Weights of a small transformer language model: rotary positions, 210M tokens.
MLP neurons of a small language model. Each row is named by its layer, matrix (gate and up: input weights; down: output weights) and neuron, and shows model dimensions 160-255. Each number is 128 + 24 x the weight over its row's rms, rounded and kept within 0 to 255. A neuron's up and down rows have the sign that makes its largest values positive.
After each neuron's rows, "fires before" lists the tokens most often just after its 100 highest values on Wikipedia text that the model never trained on. A number after a token or word is its count.

L4.gate506 [110 123 129 125 119 120 141 110 153 127 169 105 191 129  72 129  88  85 134 121 164 120 153 119 135 121 112 119 143 168 149 139 142 148 161 192 139 128 143 148 140 114 106 157 130 122 168  97  94 115 142 123 100 173 174 110  96 128  76 113 115 110 148 135 115 126 153 142 140 146 125 121 148 145 140 109 170 104 149 148 107 134 140 127 110 106  91 145 135 155 146 121 181 141  85 143]
L4.up506 [ 97 121  99 125 138 104 146 120 110 103 155 149 152 112  99  97  85 108  89 129 141 126 146 148 116 107 116 102 139 130 143 145 132 144 128 182 118 122 140 119 177  99 103 145 107  87 109  69 118 135 135 125  98 146 186 127 136 149 126 112 107  80 142 129  59 113 166 141 167 117 106 160 184 155 130 154 123 135 129 114 113  99 134 121 122  90  69 167 140 134 164 127 121 128 115 177]
L4.down506 [104 153  86  96 125 135  84 107 124 122 166 135 128 141 131 134 111 113 113 139 125 174 128 146 119  97 138 102 152 111 111  89 105 144 114 162 119 124 170 103 118 104 118 169 137  81 137 170 135 106 132 175 104 124 118 159  99 119 123 125 117  83  91 107 157 101 115  79 152 178 140 150 112  99  97 110 175 118  76 142 105 120 123 115 127 128 119 117 140 154 150  67  83 115 135 143]
fires before: " |" 28, "." 20, " " 7, " /" 6, "," 5, "–" 4

L4.gate568 [102 113 132 131 150  95  93 152 121 126 162 116 139 144 119 107  97 129 140 136 118 107 197 133 168  93 117  50 119 106  92 151 149  95 111 151 115 123  98 103 118 147  98 138 160 130 134 127 113 134 124 131 156 169 145 108 133 103 179 145 110 108 135 123 139 137 120 123 122 159 143 104 163 151 112 147 183 165 138 127 137 129 185 140 143 116 103 134 148 169 123 165 101 131  87  89]
L4.up568 [111 125 130 123 178 122 131 142 124 106 145 138 131  97  87 123 109 127 142 145 131 155 114 118 149 120 150 153  85  95 108 138  89 110 125 156 106 139 107  70 139 150 114 144 150 127 149 110 109  91 158 109 133 162 132 144  73 125 161 143 128 128 117 120 149 157 131  87 121 131 119 104 181 178 109 137 138 118 100 114 167 105 182 122 110 148 115 139 117 129 125 123 115 140  97 133]
L4.down568 [142 145 120 125  92 117 123 121 127 138 135 117 125 124 108  91  98 100 110  81 131 131 130 127 119 140 125 112 160 140 134 157 162 117 114 141 159 134 168 134 150 157 117 144 146  87 141 116 133 119 148 181 145 126 139 131 110 141 144 145 119 138 198 123 145 120 108 172 156 106 167 166 138 119  77 111 147 130 141 126 129 101 134 136 123  97 157 135 107 125 177 125 149 110 105 133]
fires before: " |" 59, "." 21, " /" 4

L7.gate569 [111  99 136 126 105 112 123 163 145  94 135 109 123 110 123  81 107 122 123 125 155 158 169 159 111 133 117 137 160 129 118 111 113  95 142 161 128 104 133 116 115  96  88  97 137 104 154 118 107  94 148 109 130 163 136 105 108 149 178 107 136 135  95 152 150 181 135 113 105 155 145  92 120 149 139 140 123  60 157 145 156 179 116 134 128 119 140 120 149 118 121 132 186 131 139 166]
L7.up569 [145 140 119 148 134 133  96 140  96 140  96  78 117 120 113 123 120 114 162 130  97 127 125 134 140 142 146 148 120 119  77 126 142 165 133 128 102 133 121  94 131 133 113 131 135 152 129 133  88  91 129 169 162  84 106 156 106 123 158 176 117 147 114 119 132 136 136 155 106 137 146 148  92 204 123 119 118 122 134 128 106 131 152 140 151 109 129 137 138 121 130 156  91  89 209 147]
L7.down569 [143 138 135 171 141  94 114 118 116 136 124 134 141 168 100 143 127  98 131 156 129 117 117 128 136 107 111 130 142 151 118 141  64 115 128 137 113 158  90  86 117 146 109 125 134 119 108 140 111 126 116 165 138 138  76 157 122 175  97 129 144 131 109 110 133 164  75 105  94 123 141 108 122 135 160 106 144 124 131 142  94 109 112  91 113  93 130 149 127 148 134 140 128 108 187 153]
fires before: "|" 44, "-" 14, " |" 12, "|---|---|" 4, "and" 4

L8.gate7 [114  87 120 138 121 172 120 139 126 117 108 140 128 133 149 147  78 131 146 149 205 138 111 110 141 157  96  76 123 120 118  91 129 173 181 119  97 110 122  74 164 137 114 120 162 130 155 150 108  90  83 137 189 160 109 183 161 104 123 141 149 137 136 127 147 113 125 167 151 138  94 129 120 114 146 143 117 101 132 105 148 140 103 174 153  98 130 167 118 144  76 115 145  98 142 120]
L8.up7 [162 105 115 119 151 144 131 110 137 143  79 130 141  88 167 166 155  98 123 116 141 129  78 104 167 144 132 133 150 148 125 132 112 118 125  77 106 128 128 142 128 165 127 139 174 163 101 170  91 146 111 142 111 140 135 103 148 138 114 142 105 153 151 110 116 116 142 167 156 120 133  65 129 136 101 140 131 145 128  67 186 106 119 138 131 148 131 139 127 151 135  92 155 111 143 139]
L8.down7 [188 144 137 115  94 126 137 108 139 125 125  92 133  85 119  67 161 133 108 127 125 102 145  82 126 129 134 158  86 116 147 128 140 142  88 125 135 170 126 130 132 101 159  82 133  91  97  98  85 167 120  78 118  92 133 112 133 150 126 151 112 154 133 120  91  96 143 124 162 126 165 137 124 134 117 122 158 122 123 141 108 114 142 100  90 173  96 183 138 136 137 151 142 142 126  91]
fires before: "," 26, " the" 22, " he" 6

L4.gate696 [138 119 131 134 139 137 131 141 158 117 102 103 121 153 120 115 124 122 116 111 119 116  87 173  76 148 144  80 137 114 118  62 102 158 141 152 153 133 131 109 136 103 108 109 134 154 179 134 137 160 173 135 161  93 161 171 111 123 145 153 141 102 175 120 149 132 115 100 130 116 133 198 111 137 117 156 158 124 105 152  99 113 101 151 126 128 110 133 115 118 155 153 118 124  99 104]
L4.up696 [139 112 141 127 124 165  87 136 150  98 104 157 138 156  59 133 132 173  91 147 111 136  97 147  96 151 133 151 144  98 116  88 137 181 129 134 110 110 141 129 100 136 123 116 108 162 163 169 132 105 120 105 136 115 141 149 100 116 152 161 158 155 115 136 117 119 124 116 155 100 101 162 113  96 149 132 151 111 115 153 112 166 126 119  95 128 112 133  94 102 136 109 100 125 129  86]
L4.down696 [138 143  92 142 106 160 133 120 146 116 126 127 104 139 126 118  87 146 170 149 112 141 138 104 100 132  74 116 102 111 122 140 132  91 120 139 120 132 107  95 117 130  83 129 143 153 149 178 138 117 103 134 121 102  98 154 114 145 121 146 119 134 142 119 161 132 104  99 130  88 114  92 103 136 160 106 154 118 136 133 153 151 171 138 125 139  83  85 134 197 155 153  83 139 133 113]
fires before: "," 25, "." 10, "er" 7, "–" 7, "==" 5

L4.gate149 [110  74 105 143 159  96 153 103 124 110 158 152 138 130 134 121 134 114 123 126  95 108 128 134  88 139 152 146 139 161  83 157 152 135 109 135 119 142 154 127 127 173 122 123 100 111 122 109 138 149 148 108  78 137 131 148 145 127 136 133 183  80  87 124 115 142 141 150 136 189 139  76 154 114 159 128  91 121 110 128 131 146 120 165  99 139  86 152 120 125 139 140 113 130 126 152]
L4.up149 [ 93 140 102 166 142 112 116 123 165 141 116 127 135 114  95 149 144 143 152 133 140 120 156 144 117 132 165 119 114 136 169  93 152 121 153 131 149 130 130 128  77 147 120 191 102 131 110 106 183 150 118 127 124 159 153 128 103 114 115 113 163 124  70 109 107 129 183 111 143 124 134 107  80 152 110 128 114 118 108 142 102 120 143  86 103 134 141 128 154 126 120 136 109 118 139 110]
L4.down149 [121 157 129 154 164 131 166  94 120 157 144 124 109 123 134  88 101 141 139 143 144 120 114 141 145 109 115  94 102 138 132 132 110 123 171 134 147 134  97 139 135 162 158 131 129 125 140 152 143 145 164 154 135 149 165  96 159 156  93 161  81 106 145  97 175  61 144 129 120 156 137 128 126 127 158 121  93 144  88 145 143 157 119 141 139 128 104 138 131 134 108 121 105 116 155 181]
fires before: "-" 37, "\n" 14, "|" 6, " " 5

L4.gate195 [ 88 142 124  92 106 111 120  84 108 165 134 112 141 139 145  96 150  87 148 154 139  97 129 156 101 144 186 103 152 129 126 121 172 123 115 138 110 121 173 121 130 126 130 111 109 142 136 148 115  79 109 143 170 134 130  75 121 111  96 130 134 133 136 149 144 127 125 116 150 164 133 143 115 136 127 137 146 132 171 134 131 132 131 109 141 152 127  95 153 124 109  97 144  95 147  84]
L4.up195 [116 124 133 130 143  56 119 159 134 116 119 136  73 119 116  98  99 140 130 127 120 144 135 134 132  99 139 129 135 113 109 129 120 113 145 136 149 116 119 126 106  81 152 135 116  85 143 117 107 120 109 123 127 159  96 126 123 130  85 118 140  87 142 128  86 149 113 113 134 144 140 102  92 151 129 134 129 102 103 135 182 102  98 149  69 126 108 162 109 123 132 158 117 137 189 145]
L4.down195 [103 101 126 123 139 150  94 162 113 159  94 127 110 162 135  89 147 123 111 107 130 126 118  94 110 120 133 158  85 173 130 123 121 111 108 120 160 125 120 154 115  97 179 155 139 101 158 157 135 107 157  76  96 154  89 145 121 107  91 145 115  64 108 112 136 145 124  98 121 152 134 129 120 110 112 125 151 144 125 150 123  93 128 107 125 103 117 132 126  74 172 177 109 102 132 112]
fires before: "|" 85, "|---|---|" 6

L4.gate257 [157 126 139 142  82 171 122 162 147 125  96  81 125 144 156 164 132 116 151 132 119 123 107 111 145 131 121 139  95 112 102 144 122 114  92 115  89  97 124 133 136 101 132 116 137 130 201 124 113 182 132 182 124 112 155 109 116 143  99 138 145 149 138 154 178 134 137 129 138 135 104 120 157  97 134 116  92 142 105  97 117 129 142 159 113 110 125 115 159 152 105 136 116  97 135 107]
L4.up257 [178 127 143 145 118 142 171 167 122 154 106 115 149 123 156 140 143 120 142 128 127 101  85 136 133 135 155 160  90 130 123 130 111 140  88  93 110 122 146 102 172  99 132 127 180 105 119 147 158 143 141 133 127 133 150 114 116 112 142 132 147 152 121 112 151 163 157  98 127 115 107 120 100  83 106 159 125 107 147 102 111 118 127 127 144 148 119 129 148 161 135 149 160 145 139 100]
L4.down257 [114 114 163 150 165 168 162 120 123 152 146 151 137 147 144  84 147 174 136 116 129 122  78 143 144 117 171 173 155 127  94 117 119 126 140 148 128 111 162  94 189 128 147  96 139  92  83 133 185 115 128 102 159 168 108 116 118 140 131  98 148 166  83 126 156 131 109 120 120 123 142 126  84 136  97 131 120 136  94 117 106 132 103  78 117 120 100 179 154  75 125 125 140 129 124 129]
fires before: "," 47, "." 21

L8.gate616 [112 118 115 131 119  83 111 131 123 127 140  85 176 118 128 102 127 112  92  91 127 143 143  97 116 148 159 106 164 184 100 114 156 123 167 117 152 140 139 124 111 107 135 107 131 161 128  96 112 133 158 142 171 151 170 138 139 119  64  94 161 126 131 134 164 148  94 120 113 130 178 137 103 151 145 171 135  89 148 102 144 133  94  78 170 134 127 127 180 101 146 142 134  90 150 117]
L8.up616 [126 138 110 129 126 134 130 198 144 111 124 161 121 163 190 118 127  87  84 126 149 139  97 134 160 108 110 129 107 104 146 122 151 141  78  77 105 134 173  99 132 104 125 102 126 122 126 168  89 158 118 124 119 100 145 141 143  94 109 153 140 187 133 156 145 106 126 138 136 136 137 129 119 117 151 136 137  99 125  94 138 129 159 111 136 122 112 130 111 113 147 134 162 113 145 144]
L8.down616 [133  77 106 128 132  85 129 130 126 121 131 141 123 159 129 108 146 124  97 117 119 101 113  83  98 108 161 132 129 151 193 129 141 144  94 183  99  98 130 140 124  96 161 106 116 110 119 148 176 116 127 110 109 158 109 116 132 128 128  87 133 142 102  61 102  78 118 111  90 119 148 144 115 140 111 146 114 115 152 222 118  93  80 151 101  99 136 122  75 145 153  98 110 105 130 136]
fires before: "ent" 16, "ri" 11, "or" 10, "ide" 9, "ant" 9, "o" 7

L8.gate296 [126 138 150  87 161 163 134 135  87 143 112 126 104 128 169 192 147 150 126 171 175 113 128 128 151 122 109  80 127 134 125 117 139 130 124 163 165 125 157 119 124 131 152 139 139 104 132 104 106 100 165 149 123 125 107 105 104 167  76 100 120 121  89 136 138 135 158 103 157 119 101 176 110 165 164 119 101  98  86  63  94 102 112 148 132 156 136 155 159 132  77 143 124 171 110 150]
L8.up296 [118 163 111  74 119 107 142 130 115 112 137 150 160 148 106 129 130 146 111 120 111 104  83 148 152 107 156 146 155 145 139 115 162 149 132  78 103 138 176 159 157  70 122  99 137 116  61 133 103 147 115 151 140 128 141 111 154 131 129 111 136 149 139  79 135  99 112 131 142  73 114 126 137 159 128 122  87 121 194 120  98 130 121 145 139 113 145 145 106 107 162 105 136 124 144 128]
L8.down296 [128 147  95 140 138 102  90 144 122 170  98 140  88 135 147 105 124 127 150 113 103 117 133 131 112 129 192 127  99 126 111 119 124 109 140 155 124 158 117 146  94 115 144  79 142 107 116 153 128 191 144 128 113 195 136 131 135 139 103 119  82 136 137  89 163  97  92 170 136 170 169 138 112 137 132 170 153 124 127 102 187 149 119 202 122 132 165 127 106 119 128 129 113 139 129  99]
fires before: "," 52, "o" 4, "–" 4

L3.gate519 [117 122  98 115 112 197 141 114  63 110 109  78 133 146 128  97 155 160 109 164 129 111 149 151 130  97 127  93 106 124 125 150  84 112 116 128 158 129  95 152 122 177 105 142  94 162 181 120 125 154 148 109 115 119 133 150 128 111 130  73 129 117 133 124 103 127 169 161 144 149 141  92 154 152 148 150 136 135 124 115 113 178 160 178 129 109  72 142  66 101 130 123 125  95 132 123]
L3.up519 [164 123 106 128 117  91 102 111  99 117  97 122 127 160 115 107 153 125 116 130  93 135 148 124 183 150 128 113 133 145 188 134 107 121 170 145 133 135  90 138 175 146 137 113 137 140 113 147  99 109 118 119 137 142 124 114 115 176 164  95 150 119 130 142 171 115 128  92 128 123 170 118 144 157 141 156 175 139  83 160 127 133 131 131  68 110 194 131  94 127 143 144  82 115 127 142]
L3.down519 [103 136 106  90 110 139 114 133 130 120 125 128 111 131 118 101 128 110 127  99 128 127 159 138 156 118 142 106 116 167 196 147 149 138 128 167 120 136 132 134 116 102 129 156 156  93 138 156 127  92 138 112 119 138 125 135 144 108 126 135 146 137 147  90 170 114 125 109 109 123 125 127 153 118 144 182 169 124 128 130 143 120 165 130 134 122 151 147 134 134 108  92 137 144 126 121]
fires before: " |" 43, "il" 4, "ial" 4

L3.gate240 [126 141 111 150 133 135  99 110 150 127 139  93  92 152 115  80 145 123 145 138 118 119  84 138 149  73  92 109 171 129 126 142 131 133 130 113 139 147 141 135 103 130 146 150 135 133 152 136 119 144  68 151 153 173 130 116 128 118 109  88 138 113 147 138 151 169  70 144 134 108 123 112 129 107 119 148 131 172 123 112 130 177 128 135 110 131 164 120 103 142 136  86 115 122 176 175]
L3.up240 [150 129 147 136 123 132 168 150 143 134 143 118 146 132 127 151  75 148 151 104 117 101 168 163 129 158 131 115  83 144  70 146 129 141  93 128 138 115 132 122 119 123 142 120 163 144 149 138 132 122 107 119 124 154 105 111 161 108  96 104  97 129 180 152  92 139 101  92 112 192 125  85 137 116 109 134 121 100 119 114 134 142 134 144 143 135 125 137 151 101 140 134 108  89 127 143]
L3.down240 [126 109 124 128  86 104 146 127 126 142 130 109 138 139 135 109 129 125 139 150 116 102 135 177 111 123 107 132 126 138 138 118 148 139 111 134 147 159 115 117 148 133 147 127 154 160 124 152 105  88 104 113 129 125  78 103 121 107  78  71 136 147 152 127 106 143  84 134  86 158 114 132 107 110  96 137 141 147 133 156 175 142 113 116  94 141 139 110 145 110 115 126 123 129 159 148]
fires before: "\n" 30, " 0" 18, " 1" 8, " —" 7, " 5" 6, " 3" 5

L7.gate654 [179 150 120 146 111 120 153 126  94  98 109 106 113 162 133 161 159 145 121 113  91  82 104 133 138 119 118 143 161 123  91 129 158 114 137  91 107 131 148 165 162 111 134 113 123 140 143 157 121 145 120 104 145 132 137 127 139 130  80 133 166 101 123 149 172 137 125 101 120 101 138 175 105 151 160 153 167 139 101 106 122 102 110 111 137 147 146 110  95 155 129  89 129 109 157 124]
L7.up654 [145 134 135 114 147  80 149 187 138 131 145 128 130  99 133 134 111 151 133 139 101 105 148 122 127 118 103 145 143 127 124 121 127  86 135 128 177 100 108 127 132 117 114 115 152 143 129 172 140 134 173 131 136 151 124 152 117  90 131 102  95 124  72 107  91 134 120 103 111 117 161 129 124 103 120  83 163 126 143 131 171 118 139  96 142 117 108  79 164 118 147  82 131 163 116  90]
L7.down654 [162 141 163 113 135 133 151  98 137 129 169 126 190 122 131 142 124 177 130 110  93 157 150 151 139 115 105  61  95 131  96 114 124 105 127 116 153 160 132 108 131  99  99 140 125 166 152 111  90 118 126 114 164 120  89 129 150 141  85 117 189 108 117 117 129 137 121 106 125 107 118 156 135  59 116 159 102 118 162 117 126 132 132 110 145 132 100 159 147  84  96 124 142 146 142 130]
fires before: " |" 48, "•" 12, "After" 8, "With" 5, "%" 4

L7.gate335 [108 126 118 199 131 151 119  99  98 131 142 130 119 131 138 152 135  81 125 131 120 105 105 130 129 158 125 134  87 129 135 113 149  71 149 150 136 189 108 165  96 130 118 101 162 116 110 111 138 127 171 139 128 123  93  96 144 158 115 110 162 139 131 140 137 143 155 130 116 114  92 108 119 165 156 118  94 127 127 107 167 109 106 125 133 127  89 141 111 159 114  95 110 159 132 113]
L7.up335 [ 87 139 145  95 131 158 155 125 190 130 159 152 158  78 138 102 130  98 116 134 134  75 160  87 182 120 140  93 110 113 141  87 106 153  91 112 127 173 155 107 110 153 148 139 153 134 157 170 136 152 134 143 121 173 127 103 143 107 118 121 117 158 154 136 154 114 130 130  78 106 152 119 138 133 148 165 122 138 132 159 181 104  83 132 143 154 120 116  93  93 143 135 169  99 137 127]
L7.down335 [134 125 141 106 169 115 148 113 146 129 184 133 131 106 157  76 110 132 100  88 151 133  82 145 144 114 117 112 138 150 157 100 101 133 109 144 130 118 153  91 133 154 111 144 163 154 133 156 115 137  94 112 146 125 193  96 117 104 122 164 133 120 150 160 127 134 152 146 147 108 115 155 154  95  95 133 126 107  96 110 158 110 107 135  79 139 126 147 105 113 166 133 181 147 113 104]
fires before: " in" 23, "." 10, " on" 6, " by" 6, " at" 5, "la" 4

L4.gate398 [159 135 127 114 111 135 139 134 134 133 129 145 133 161  91 156 129 152 128 123 134  97 141 109 103  88 141  81  62 153  89 103 143 159 162 191 141 102 163 117 132 175 151 172 101 111 104 122 123 153 147 160 179 154 139  82 128 152 106  94 146 133 117 150 165 155 112 146 140 143 146 134  80 147  93 139 133 139 137 113 120 111 146 167 148 134 105 150 167 133  86 105 117 102 144 113]
L4.up398 [119 132 121 134 106 130 130 121 150 134  72 152 130 160 114 151 146 144 101 115 112 122 171 107  91  70 127  88 114 159  50 103 131 180 165 183 166 126 149 121 100 160 129 200 110 147 147 114 128 158 134 119 167 122 116  87 118 125 113 122 137 147 105 177 145 159 102 151 146 159 137 111 148 128 113 139 131 128 142 111 120 120 141 138  88 107  95 126 134 151 108 113 105  80 153 152]
L4.down398 [106 128 130  93 168 151 119  98 104  97 114 191 132 149 115 136 144 121 142 110 138 149  99 154 105 171 119  97 142 136 153 132 140  94 138 142 134 149 120  95 118 186 139 130 148 160 156 140 125 110  91 118 114 146 113 130 135 136 114 160 114 111 146 107 139 139 110 124 121 146 138 152 159  86 128 110 123 140 143 155 132 111 179 120  91 108 170 117 132 164 183 141  90 112 147 134]
fires before: " |" 39, "." 11, "," 7, "–20" 5

L8.gate167 [ 98 125 179 129 108 125 133 152 122 129 127 115  97 127 119 149 173 128 149 115 113 144 102 154 126 170 170 115 125 161 108 136 109 143 107 158 104  79 128 100  53 109 138 121 129 159 133 160 172 164 126 167 130 131 149 128 124 100 160 126 146 167 121 120  89 154 115 102 126 100 149 147 138 151 169 172 129 131 148 110 159 125 145  77 152 127 137 133 117 110 104 111 134 120 115 125]
L8.up167 [125  88 113 123 121 110 101 158 109 137 118 118 138 143 124 121 133 118 116 131 135 155 101  96 152 143 124 142  97 131 127 103 196 109 126 164 147 137 165 118 113 154 153 119 124  94 103 102  71 159 120 132 163  95  67 163 105  88 134 130 179 124 117 108 144 112 164  94  85 139 117  99 135 109  84  89  97 150  85 102  97 149 106 127 128  65  86 102 129 128  91  99 121 163 168 119]
L8.down167 [119 120 118 142 143 157  99 135 153 121  72 106 122 106 160  96  93 144 125 152 150 108 109 160 168 152 135 137 151 105 131 136 143 104 159 142 142 160 134 144 147 129 164  93 170 132 188 143 154 123 128 149 108 134 102  90 130 104 139 111 114 106 104 148 144 134 179  97  58  84 120  94  76 143 132 182 108  91 135 102 121 141 104 159 149 124 119 140 143 123 102 153 110 107 151 115]
fires before: "ate" 20, "ated" 19, "ation" 15, "tion" 12, "ence" 9, "ish" 4

L7.gate358 [149 117 150  89 124 134 132 125 107 127 135  86 135 133  71 130 142 111 113 155  88 173 141 128 142 134 100 116 147 147 125 121 160 124 135 155 150 119  78 127 114 162 152 143 175 181 140 108  86 111 142 109 163 132 135 111 144 137 148 124 133 114 125 112 163 105  84 122 136 121 100 131 149 144 133 130 102 127 100 122 175 129 140 117 160 145 145 116 131 122 161 168 137  95 118  87]
L7.up358 [148 112  84 117 123 165  95 100 133  97 124 103 148 103  88 145 151 133 127 120 124 150 140  99 119 125 144 172 105 143 155 166  74 129 100 127  97 141 110  96 125 141 153 112 112 106 137 111 106 124 121  97 130 106 120 137 128 130 104 111 208  68 125 177 131  80 113 114 129 112 114 131 125 149 105 137 114 121 117 139 159 111 134 135 131 146 142 131 174 115 107 116 196 131 123 143]
L7.down358 [ 83 149 132 107 142 154 139 125 166 128 100 110 122  89 131 151 151 144 170 124 149 147 119 117 141 102 126 106 134 112 154 167 120 114 117 146  97 139 131 128 117 174 102 107 144 134 135 116 133 134 105  81 120 107 141 117 125 109 111 126 147 118 125 108 114 139 121 113 134  67 150 113 150 125 118 164 152 166  90 132  83 124 110  77 109 145 125  70 146 109 118 144 153 113 117 134]
fires before: "tion" 12, "or" 11, "de" 9, "ated" 7, "ally" 7, "bu" 6

L8.gate289 [135 124 161 174 147  95 119 123 101 122 134 155  99 109 117 135 120 120 135 121 123 123 172 125 142 101 138 115 108 156 136 142 146 187 123 135 108 129 145 100 110 130 145 137 100 144  92 125 150 111  99  94 113 100 126 135 112 122 138 103  88 165 120 108 133 137 129 117 137 113 121 130 100 133 136 153 128 108 119 128 121 102 144 139 138 139 137 116 136 111 161  82  99 171 137 105]
L8.up289 [143 105 138 166 166 145 123 155 111 101 128 126 131 121  88 118 122 147 112 148 155 146 133 107 136 139 158 151 114 191 114  99 142 132 122 142 106 127 106 148 139  96 164 102 121 123  98  81  51  95 102 141 139  97 126 108 115 132 112 116 128  95 118 139 143  98 102 140 132 127 119 134 154 126 131 120 117 158 129 161 142  92 133 157  85 143 118 135 139 152 131 169 132 156 156 133]
L8.down289 [ 82  89 167  99  85 175  94 117 157 159 158 121 107 157 115  94 189 138 102 124 161 109 150 149 137  85 110 176 135  98 164 107 124 105 161 106 170 143 136 113 128 120 123 136 145 101  99 155 127 138 121 137 140 142 141 170 178 106 108 108 139 151 164 180  99 145 105 106 147 135 110 143 125 173 125 142 111 125 137  97 113 142 120 131 162  96 147 121 116 141  98 140 180 145 147 116]
fires before: "s" 47, "t" 11, " " 4

L8.gate114 [130 110 105 129 116 143 134 139 151 150 132 155 126 108  96 122 167 158 161 130  77 113 109 178 128 131 134  54 131 150 133 112 119 115 170  84 115 154 185  94 107 151 166 121 164 114 131 108 148 148 102 168 158  80 109 117 153 132 134 179 119 143 113 126 140 154 100 135 158 128  83 141 142 168 137 135 155 155 151 102 129 146 136  78 139 143 154 125 101 141 152 160 112 160 129  75]
L8.up114 [131 149 139 129 152 152  71 101 101 182 151 172 135 129  88 142 100 100 118  96  96 174 101 158 151 128 146 128 120 111 140 108 119 126 101 146 118 131 150 143 111 113 101 110 148 166 108  96 124 150 115  90 141 112 106 132 152 132 119 123 125 157 155  87 148 107 194 139 137 109 132 118 172 110 105 123 177  64 112 115 102 155 158 100 103 137 143 141 123 157 102 152 137 102 154 122]
L8.down114 [129 137 134 139 124 152 112 141 137 130  80  72 111 144 105 136  91 129 129 141 111 111 144 142 134 150  87 146 114 141 116 117 168 113 105 115 136 132 105 104 135  97  88 141 131 126 149 136 151  79 115 112 135 125 146  80 128 137 102 118 160 159 133 105  93  98 181 115 130  99 114  97 118 101 133 140 135 111  89 146 144 135  99 122 101 146 126 163 131 155 140 143 118 108 110 114]
fires before: "." 22, "," 20, ")" 9, " in" 4, ":" 4

L4.gate340 [118 112 135 130 154 151 145 135 133 117  92 127 140 148 118 142  89 160  91 104 137  81 167 152 138 158 155 149 141 125  92 152 107 144 156  71 134 163 126 152 116 150 115 115 104 155  94 120 117 164  63  74 114 102 128 126 153 124 136 122 172 102 110 169 118 123 139 101 153 140 135 154  97 105 181 118 171 105 112 146 128 140 107 177 111 156 120 151 119 135 153 107 167 104 174 105]
L4.up340 [161 130 131 116 142 143 151  95 114 109 130 161  84 131 138 159  73 168 124 103 111  72 127 148 112 181 139 126 142 120  52 155 106 131 135 133 111 168 100 157 108 175 152 141 137 131 122 137 111 154  93 127 125 120 122 140 156 162 125 102 134 110 101 128 120 160 142 149 171 155 106 169 114 113 129 165 133  97 118 125 151 136 137 116 108 194 116 146 122 133 157 116 147 157 110 115]
L4.down340 [118  81 119 148 136 111 178 119 121 137  85 153 156 161 104 117 146 147 159 131 116 104 116 131 120 123 155 114 109 148 117 142  63 117 141  93 130 130 129  62 110 125 164  67 166 118 160 137 100 128 121 148 128 107 139 115 121 167 129 131 125 111 114 123 133 164 111  94 126 152  91 157 110 149 105 161 114 164 126 151 107  80 139 103 149  92 120 117 114 114 156 167 148 100 160 149]
fires before: "|" 60, " |" 5, ")" 4

L8.gate70 [103 161 119 142 163  94 131  98 113 124 120 102 104 159  99 134 148 131 101  94 121 126 132 124 165 129 105 132  95 107 156 115  67 112 119 107 151 114 110 140 142 131 112 142 124 162 136  97 107 126 121 127 108 173 133 158 159 108 121 155 167  96 109 131 110 169 159 102 153 150  90  94 116 140 130 134 136 137 127 155 136 127 113 166 131 145 119  93 140 104 119 149 121  86 158 123]
L8.up70 [126 131 134 135 142 149 114 127  94 132 153 110 105 175 101 119 137 129 172  90 127 136 129 124 172 158 132 138 127 149 129 106 131 162 107 163 132 156 136 117 112 151 104 134 145 122 157 159 148 133 109 139 129 119 103 124 113 169 148 133 148 139  82 168  98 138 141 130 140 152 103 115 148 195  99 167 123 154 111 143 131 155  91 150 112 147 117 133 146 120 111  92 156  98 151 125]
L8.down70 [126 128 111 160 133 149  98  85 126 171 103 122 133 104 134 103 147 152  87 110 139 172 146 120 137 147 138 112 134  91  95 104  93 120 122 134 125  86 143 150 127 119 121  82 107 135 121 168 108 112 151 114 136 115  61 137 127 117 127 144 193 133  89 129  93 131 142 133 121 165 138 122 116 127  82 150 213 140 136  93 110  88 103 143 135 171 162 129 151 132 100 133 101 123 135  86]
fires before: "ed" 21, "al" 8, "ally" 7, "ities" 5, "ated" 5, "ch" 5

L7.gate553 [123 165  95 198 144 119 142 157 149  71 129 152 146 157 159 115 151 107 119 135 133 141 139 102 120 181 116 103 105 115 164 157 126 118 113 191 161 151 140 133 145 125 156  97 131 100 149 128 137 112 117 134 127 125 143 103 113 122 175 135 138 111  96 110 117 129 105 132  91 133 104 108 142 157 132 151 156 132 111 168 149 129 124 141 116 124 166 131 130 146 161 109  99  90 205 135]
L7.up553 [132 125 111 167 127 130 165 185 138  91 137 121 131 145 137 159 122 112 149 126 121 115 125 157 140 159 139 143 108 114 131 131 154 144 110 114 132 121 130 147 150 118 153 143 132  91 148 127 142 144 100  94 128 151 119 177 106  98 151 112 162 125  91 123  83 132 136  94  99  85 121 151 152  96  80 107 120  93 120 150 148 137 105 131 113 130 100  86 173 161 108 104 109 109 157  67]
L7.down553 [141  82 134 141 186 176 127 176 158 152 168 117  86 141 140 117 101 122  63 135 138 127 128  70 131 153 104 139 138 162 126 124 157 112 124 100 136 127 108 145 160 141 115 109 141 156 124 134 114  82 108 139 122 130 149 130 114 160 101 111 140 109 100 131 113 148 131 168  95 121 130 163 169 168 114 145 149 148 142 142 106 149 131 122 143 136 174 134 134 132 113  78 137 100 157 153]
fires before: "\n" 53, " 0" 5, " " 4